{"hidden_act": "gelu", "norm_place": "pre", "norm_eps": 1e-06, "tie_word_embeddings": false, "parallel_block": true, "init_std_o": 0.00746, "lr_head": 0.0152}
MLP neurons of a small language model. Each row is named by its layer, matrix (up: input weights) and neuron, and shows model dimensions 64-255. Each number is 128 + 24 x the weight over its row's rms, rounded and kept within 0 to 255. Numbers have three digits each.
After each neuron's rows, "fires on" lists the tokens most often at its 100 highest values on Wikipedia text that the model never trained on.

L4.up102:096143166148124143088110099147160082120133117130119117080190143131123111123190140142118133089116107118127118088114099092140148130108166155190176135124109116126101112129093133134159153107103107200148133119102168098114105151128118108182147139157139130130146179140090134136150129113149125132136108121131136136142119122108123171143116120148144134082176166146170129142154133160158108142097148122119142116115138113117106134159176139117152114109140153113128124153097070089128133086126151092130123125124082152114134151123094140154112121112155119182180110110107139135148152119100159121
fires on: "able", " go", "ision", "ivers", " general"

L4.up863:137124110181072131140130111109103111137130135107129116119102098140101127150133085146120104163082111106100143132136138157151080137152126095172170148147179101112106126119110129114072079145152169136142117111175118132131155087118109117109127163081095110045127095084103132160100125112132105067143145114176156122151097176136116090133131137127153150105132141158135103099149139115129130114101140137139151154133090132142130141147128119104123117129134188129135103109164152119147113079125105117144117087156133127143151168110120111127138139137132154118142141106110138164086151125151102103
fires on: "I", " Ang", "ald", "F"

L5.up16:040075136096126116112111137172142116112165147112168110170164116129110132153108095155148154146138133121150111144171116129136140137144130155158098113166111100081107160149124133154159138110131145089161126086129132130124156157127121138117105132111132137105150137094102106128148094094084131141099096123129128097146131105109118145135119147155088159125154122111158122111111157147146090122124121156093103157121128092155129138128160123115116117101131205113117117095145117101124143108116176129133109115159122107158143159133112144081143137124142149118144108127137166137118125138096146089
fires on: "O", "N", "G", "8", "7", "B"

L8.up727:095082141060143106101150116112128140104150105137149145075147087108108113098115177166132119094133125100163050135132154147156099141134126109123105145124126105133160150151124124152145135084138138138170095150161149124133105154162139082130133145174153183129117166118122128084129106157146131110170119191132122124136072134159166198133129118113135122134148164090148119121126127128118126089123135123111107161127105162145149120105127125113157167162143108107134134090107104147132110161091101096132135156142143128134168136154086127169093133131115100108113135144107173127103134110099172098
fires on: "as", " from", "al", "ad", "ound", "ust"

L8.up761:101120127068175119123109123187112139100176121137140125144121134140158124127118126113067139117152134125107130136158120129129104104109118170123183094140160151150140135142168115159113126163111127136175136130133130134074147158126122101094143140170109113108074129136136137153119128137115123086156133110119112140133132145121102081148098144117129134143129148131177140116132127144104127114125095127088127144131099153225137096123132093096113133099160144133148134085129143104184172124126149126129137145143119126136097122190133145138122182109130131148063151096121138148117127105083147109
fires on: "en", "t", "ass", "b", "ens"

L7.up915:091149134143131097164143153142110092148139135117128082099137094117118115094136134133143141149159096146151147144107147149139086121142136109134121118117180133121107153145190100158147134099172106145139084142107139142123122149141085110146072150121114094100115147090160141111151128113113131152149106118131126088147095119147130115123085147096140153120131148102158115076076122153157156115131149147122133155155083133142120141137172153083144171132138144123100167183126157133152110136143055103158147139160092122118133089086076133141124115100144096124110113161107167127149131114152134104
fires on: "ly", "ially", "ally", "ten", " also", "ely"

L5.up1018:098091128124106083122132153165149140139141119128134157123128158133156145133147156135172155107139088123120127103158137097147165110149134130133103157154120149125103137137113137104085140095125127117154149154123179126180124151153085111080125156168134119128100124075123080125163082103131137085144107101149124165104085121126123106129095100149098104125145129150178137129153152140161134079116173131175135132145098121173130095113155111134140090147165157180151088095134130118130131145121134163144117122141156159091129098138123105122115129119123072101139132077120160152138116142115090095
fires on: "-", "h", "ound", " In", " in"

L8.up982:111149106154123138070113155173166141117135124147080158127138126145113080109145106119109118137133131091177137110107105092121127145137140075104134099182113144109106172121133156187123160110153078147131084112142127152142133097146137132151134174115105111135130129113126133151121107109155094127135072108130130089108097150156120177136067135143118151133081157123148080162104175123100126085138120125122125168103127159153116107139176100122127132118125110158107153137147124079130106142113084133125116159137110136122116122188146176119117087152128153130107096112135147171102119133126132113
fires on: "p", " medal", "y", "ion"

L8.up127:126143086114134158108119080150119162105127156092141160127136144142134101104157147129150154111126119101148125120141124110135104145133158134112112107089160150157112155126098104175076134101126113149073108099120139141108136130116123085141144149157098110099144119138126099111135087146145126101149140105149076060137142127119095126118096152129102124128155170149136109156115159117106125061141101080133129133117135116167149130153188167145144149144138140135176116124103129145138106161130080132104170114136135146121098136170124109156087151135134093113147112161135172198097118133117152101
fires on: "p", "r", "ol", "o", "y", "ed"

L9.up93:140158154106174125092130147104092151141124104116126140146137073158118100120138082141118133141127124166154175078130122133134123134063160076134122107089148137158121109110166157137150102108139129139137127100165119144147094143163108074133126110131133157140129138116108121129167092114141161123145130141105141137131109124139136184141144154145114130161151100135117079151171108116133151107087116103114150148165094166152096105124169132124120103120150156119122130085128143142141098116130077134100157117128172102091088135117131135143158146102127142154127083163132139145128098107107150125
fires on: "\n", "|", " short"

L5.up568:119144112118149141141095105114122158110136163106142127119101127175126141139160080189105134137147135177122114143131178143118060118131183119158176141161103114150152094132128130173129070148145153122130136124142142122151107103110136151100156134089111143159131149093094107154101129093132139155167132081171142105102136143107121121112139118141086142090120110148079099100126119147123127115111134129108138153123142117124091123147130092129119098148105130108123105136158148097119185138145148123124112127144058120132148144094146129158162120113092139119088123111113100149128125135155131146
fires on: "F", "I", "oung", "-b", "ree"

L5.up131:125117081145166133137121124110099137156126103100138135097135133140113102124129122137122143155172142140118137135096147130120144132120120110147101144147149141154133128109126131130105089093145136172126104090140104123098124173142106120125131137171144180153089169149121135113190113109163103132140159093102133157138131160150150124143096077141109116113159157103120115135125141126166145093122120159138144109132097086108124094147166138114188169132139113138118129133128118103188159143133060109058157128124119114109120097122112151131150103146102165126090103146086132147116104142095148126
fires on: " North", " San", " sl", " Kingdom", " President", "ateg"

L8.up157:127117136119131153123154109162088124136099129090138122160136123169130131050152119127142111145148143126149130108143119107139090108151137137113094144112124171098126139159155088171131132131139155124141140155115162126128132164099166143143100115095146121107116136097130153128075108154107139117112136154138165095146121092123118124148150146119124129133140133086137157120118144121165131124131108163119160117135099122189074085119153144127176136183168126167110143091162094110097124122108160076152118140157142106132147151117061133160156105138153094092089119114133119129115131137101148070
fires on: "ou", "um", " (", "ust", "ol", "et"

L5.up274:131082100136148113091125124102119133189139150143166128129139162114124079107120154128122115115120177137146091101092131088157143135106130143123119131156135112114124129146098116122132151116137113153152134107130162174194093122122175159097117153150099155144088096124122060100157117145079118110151122106135138110130103152097108174153079088112080114137115120115154140091091100102119077171121168142131131179143103141144122100130157134141097143137126188174136086116162113101125097188174134140169113124134140130131131107118119109106103133112157125140166107123103124135111147128100135103
fires on: "-", "struction", " in", ":", " |", "T"

L8.up58:126131115122108102137168130115132112122139134103129111174130146182101100085092116107125146116112153118137115066128094109159146142129139097161129132162121158134113167144163118142161129091132109115151110103147136164127147144122107115109088168073133138122114122092169116138120143116113108098120118140142127152119082092165096136144096140120135159127112164137139171180114145133124140095162152117086143110107116138136145100113118131162129163125134127135136129127156135113143098112128123127164124157138166099166111138139117103086129086098170079123133083128132092143125146138137137136
fires on: "qu", "amp", "H", "ip", "ap", "og"

L7.up348:077127118094175138132137146132120129134132127130142136122124126106129103124145100156113134141187132138150156098121149123142146122088116135157124132153139131154145103106146167107123133110135138131136157087120127112134134144180134116129130105169163118140143104134105140156102157146102100157119137089113164114095106152167107118155082136132124136121126122066114141155133113123127079133114090180122109137147048175147114145155120157115136128070145178122188106120112092140154128139179131120108170116122117112124115150154070132101174102136160117097129140178126146144121127122131110105
fires on: "w", "cl", "c", " Gu", " cl", " sc"

L9.up215:155116131130111112099128144116139152149137117130147128107129104179119074163115086103105122141119149123162151123070138148161103117132152107158179099145159150149171136135163132161154146111155145164147110104114158145125162174161144086129083158146105130140107131101113129124149064096109139137121123145124120084139127128116101160147084132082137160149135097104114067129112128110119129115162128123123138125170112136165090112141122157104103176129141143099092153082090106136120111172113126122155115130114138082083119127095120145091106112112127124125097108126127147140109148104104182095
fires on: "\n", "|", " |"

L8.up749:098170147141184141141113074121136116140137135059115136143108135103107122121140129108153155120128088131125119119128135118181130113152161102130159134123150126139117124119135093131135119126159149161126120123162142137122124146109088101099157113101165111134135131085074157119143091152123092155144118139146093143090107169132129120146138072086132151147148173132137103116123154129137174143105133108145138195165095124118171100152130137110088108154167104141150109111104142116112155096097118119151104119174111133067122136110105134112085118132120130145111146147093112120127130156135141080
fires on: "ter", "g", "ill", "ist", "est", "uck"

L7.up319:078122118145109108138136108154148121129129173138153125162129135164134133100141136124122061129120114121141122097157118125167099135133113161128147112170153136096100106162133100151130151123177155127143161110129135110137146091098124134146150134140145124162107078107131173123142108146139092146115154131103117097126117114163140145170140164133111166138143156117149165110120109141149156084101153158126132098130124134122116088114111126159154123117076123148153125123130104090106106119129088135166129118179123149123136129119127094090114114112178133083127065102132161117131141157075170139
fires on: " of", "t", "ver", ".", " –", "ile"

L7.up152:139098160130110085116110106129126147150165185151124111148091147139142102118121110117070109145132134163142092115141149117138097111123143122139168139167144134165169104130165124109103162131135145154120157102123139148120112097132151115108158130185141129132112102121139125117168115133122114177142090131126121127110141101143132103186142122125111136143107164107121125131123137159163136115153134132104111090101156113135126106127091127127180154097110100097115136164100102098128124129117109112158103133128137150172178132132108107033130136132135119125140101096165161156098149152095130152
fires on: ".", " of", "T", "A"

L7.up109:131157152141133103082123131139106182157135124120121131114147103106128123115111119142130103118133113127137125112101142128107113135122148126120133129136112182118127145092138128188118179077119090131134114122138096160168164142127121125126129155077140088092132178090125070119154094108107126148153115111135149125141123096125157166119097147179170133096136108101146108139153138152133124098121110117125132166152132166141162134121105121097130159063157132096095111087107126100126079121140112092103129128123155131123194164145113120136136114117133137057136129099122180170112149137121128102
fires on: "ct", " became", " inv", "/", "y", "ow"

L5.up632:085116155078097134132135112168116115089145169110123125171127125148128103110108131150117126158153140104147110105113121114145170145122084140138121119136119145168108143134136132138124097121141171128122131118102114132098114100100169140154135133103125097125140084092128102106124127145116141121147119145105142061150106143130140124143119125133118109138154126114149074136134155142151079122110124137111049153130126123151146151141145172120127132100156145157085171169126093102127151151115114119119106135150133138133177135128128133100154158170194154115103095132157161162121106152122146067
fires on: "T", "C", "9", "S", "N", "G"

L7.up349:130111190100197171150113118139089093117147122144129148131083145102123134135145111140064143096132091136104156134143093120133094141134122113127161101110201088125144076094107109165124096133154102133113098096120165091113129141120131147121147096154105141099131135073144101147156112146120132111126130186142121123095092122121084156171151131072118119203131118076141158127108133150149177116138150149140102127138118130124125107120143096128133129098162156156131173143126132104167121134108140135143113107158109103153146147146121108145132124103129117163098146123128100141108134120109186108
fires on: "st", "at", "ass", "ant", "ost", "t"

L7.up203:141130125126157146129145116123142129130148112117120131159167112105103112123133092168149130139177150148147155127110117121093080161180134085161115129146109148126147170153170131126121116095148141142099107104119124161068117126112094114119081117091145107102132163108128171113125136154148146144158150105111150120145104087144127145150112111107139126122125126111138073083067154096111165130138142130142098128142113103124143146191178133096132161116151114075121125157133144168161137163118113134174179106138131098127112118077112128128107109144190152148160114160107150148109100140153141115
fires on: " also", "duc", "se", "ly", "ess", "ons"

L7.up232:132128142119139123118068107092105161131142134091146122105117136136138155090162160110119129120150128076127110118121104104122104108094125205156157121175151132128141144088161101151122075121135139120127167109134112155094088137168135179138076148170159118143121098095110159166063098149150073135117127122135108106118154104108105143145167136067119122155127100148140140098124127134087089111135119127142126143110078134153133119140145142133128137134122127185130141134141108122106167140121148077144124134116067138170113188139103163133127165114127147122144090138118122161135140168130134136
fires on: "aj", "as", "az", "ach", "ut"

L8.up33:147085112150109122086102104100108136143155146104140111108123121146137118130171128168105136099115127130148151157085137131098139102120113095157147080147158120139089087109110076147131136144122123149119126129149164103141123140127121109085130153127097137142156145124139131118149120101166125137105137207128117152088121134162149118147125114101140160175147134089086138125090068143152091158132156136132110168146142153121079108134156148127109102093125093137134148093137098138175136155099152168117135125145119109134133125135137088138118166096132126133096103113093117113115089141127143140
fires on: "ing", "st", "ant"

L8.up850:104095135107112103123168119152158139148137147168120105125150132136158099089155163136115100102165099101162118067117152115120160180121126108121189129185170118144137126120093147120112122110145124126136138121159144155131132151165149083116177139132137063132120153116134094141129172136119102132161124099119126139109133095135137116142103116132146124116123143109151143157141137153132093160150141125121126129167119120128143152130138100090143135064111115109110085163097114162097122138122114115089127140082147127116166098133121141132144053140116130138152143124123109124060158100136111108
fires on: "w", "m", "c", "g", "og", "P"

L8.up303:123161133131156163150111112169118136102146159149143169126129090194127116117117132133114104133153148118139138111112123109094118109126169143130114105125114143108137102152136123145112149067119109135129105095093143117145109172129163109115139117146118109124143163112139175123062129137106112124116094132166142136136105117146166143154163147090129124139145117119127146117191112137119153134118112168116168143157100127131091134199159159055142107094134184120095137105110147142117138145112147111145121128132111148166147140105091143093140124114151124094112122145111139156099125135129125132
fires on: "1", "ow", "ust", "3", " 193", " ("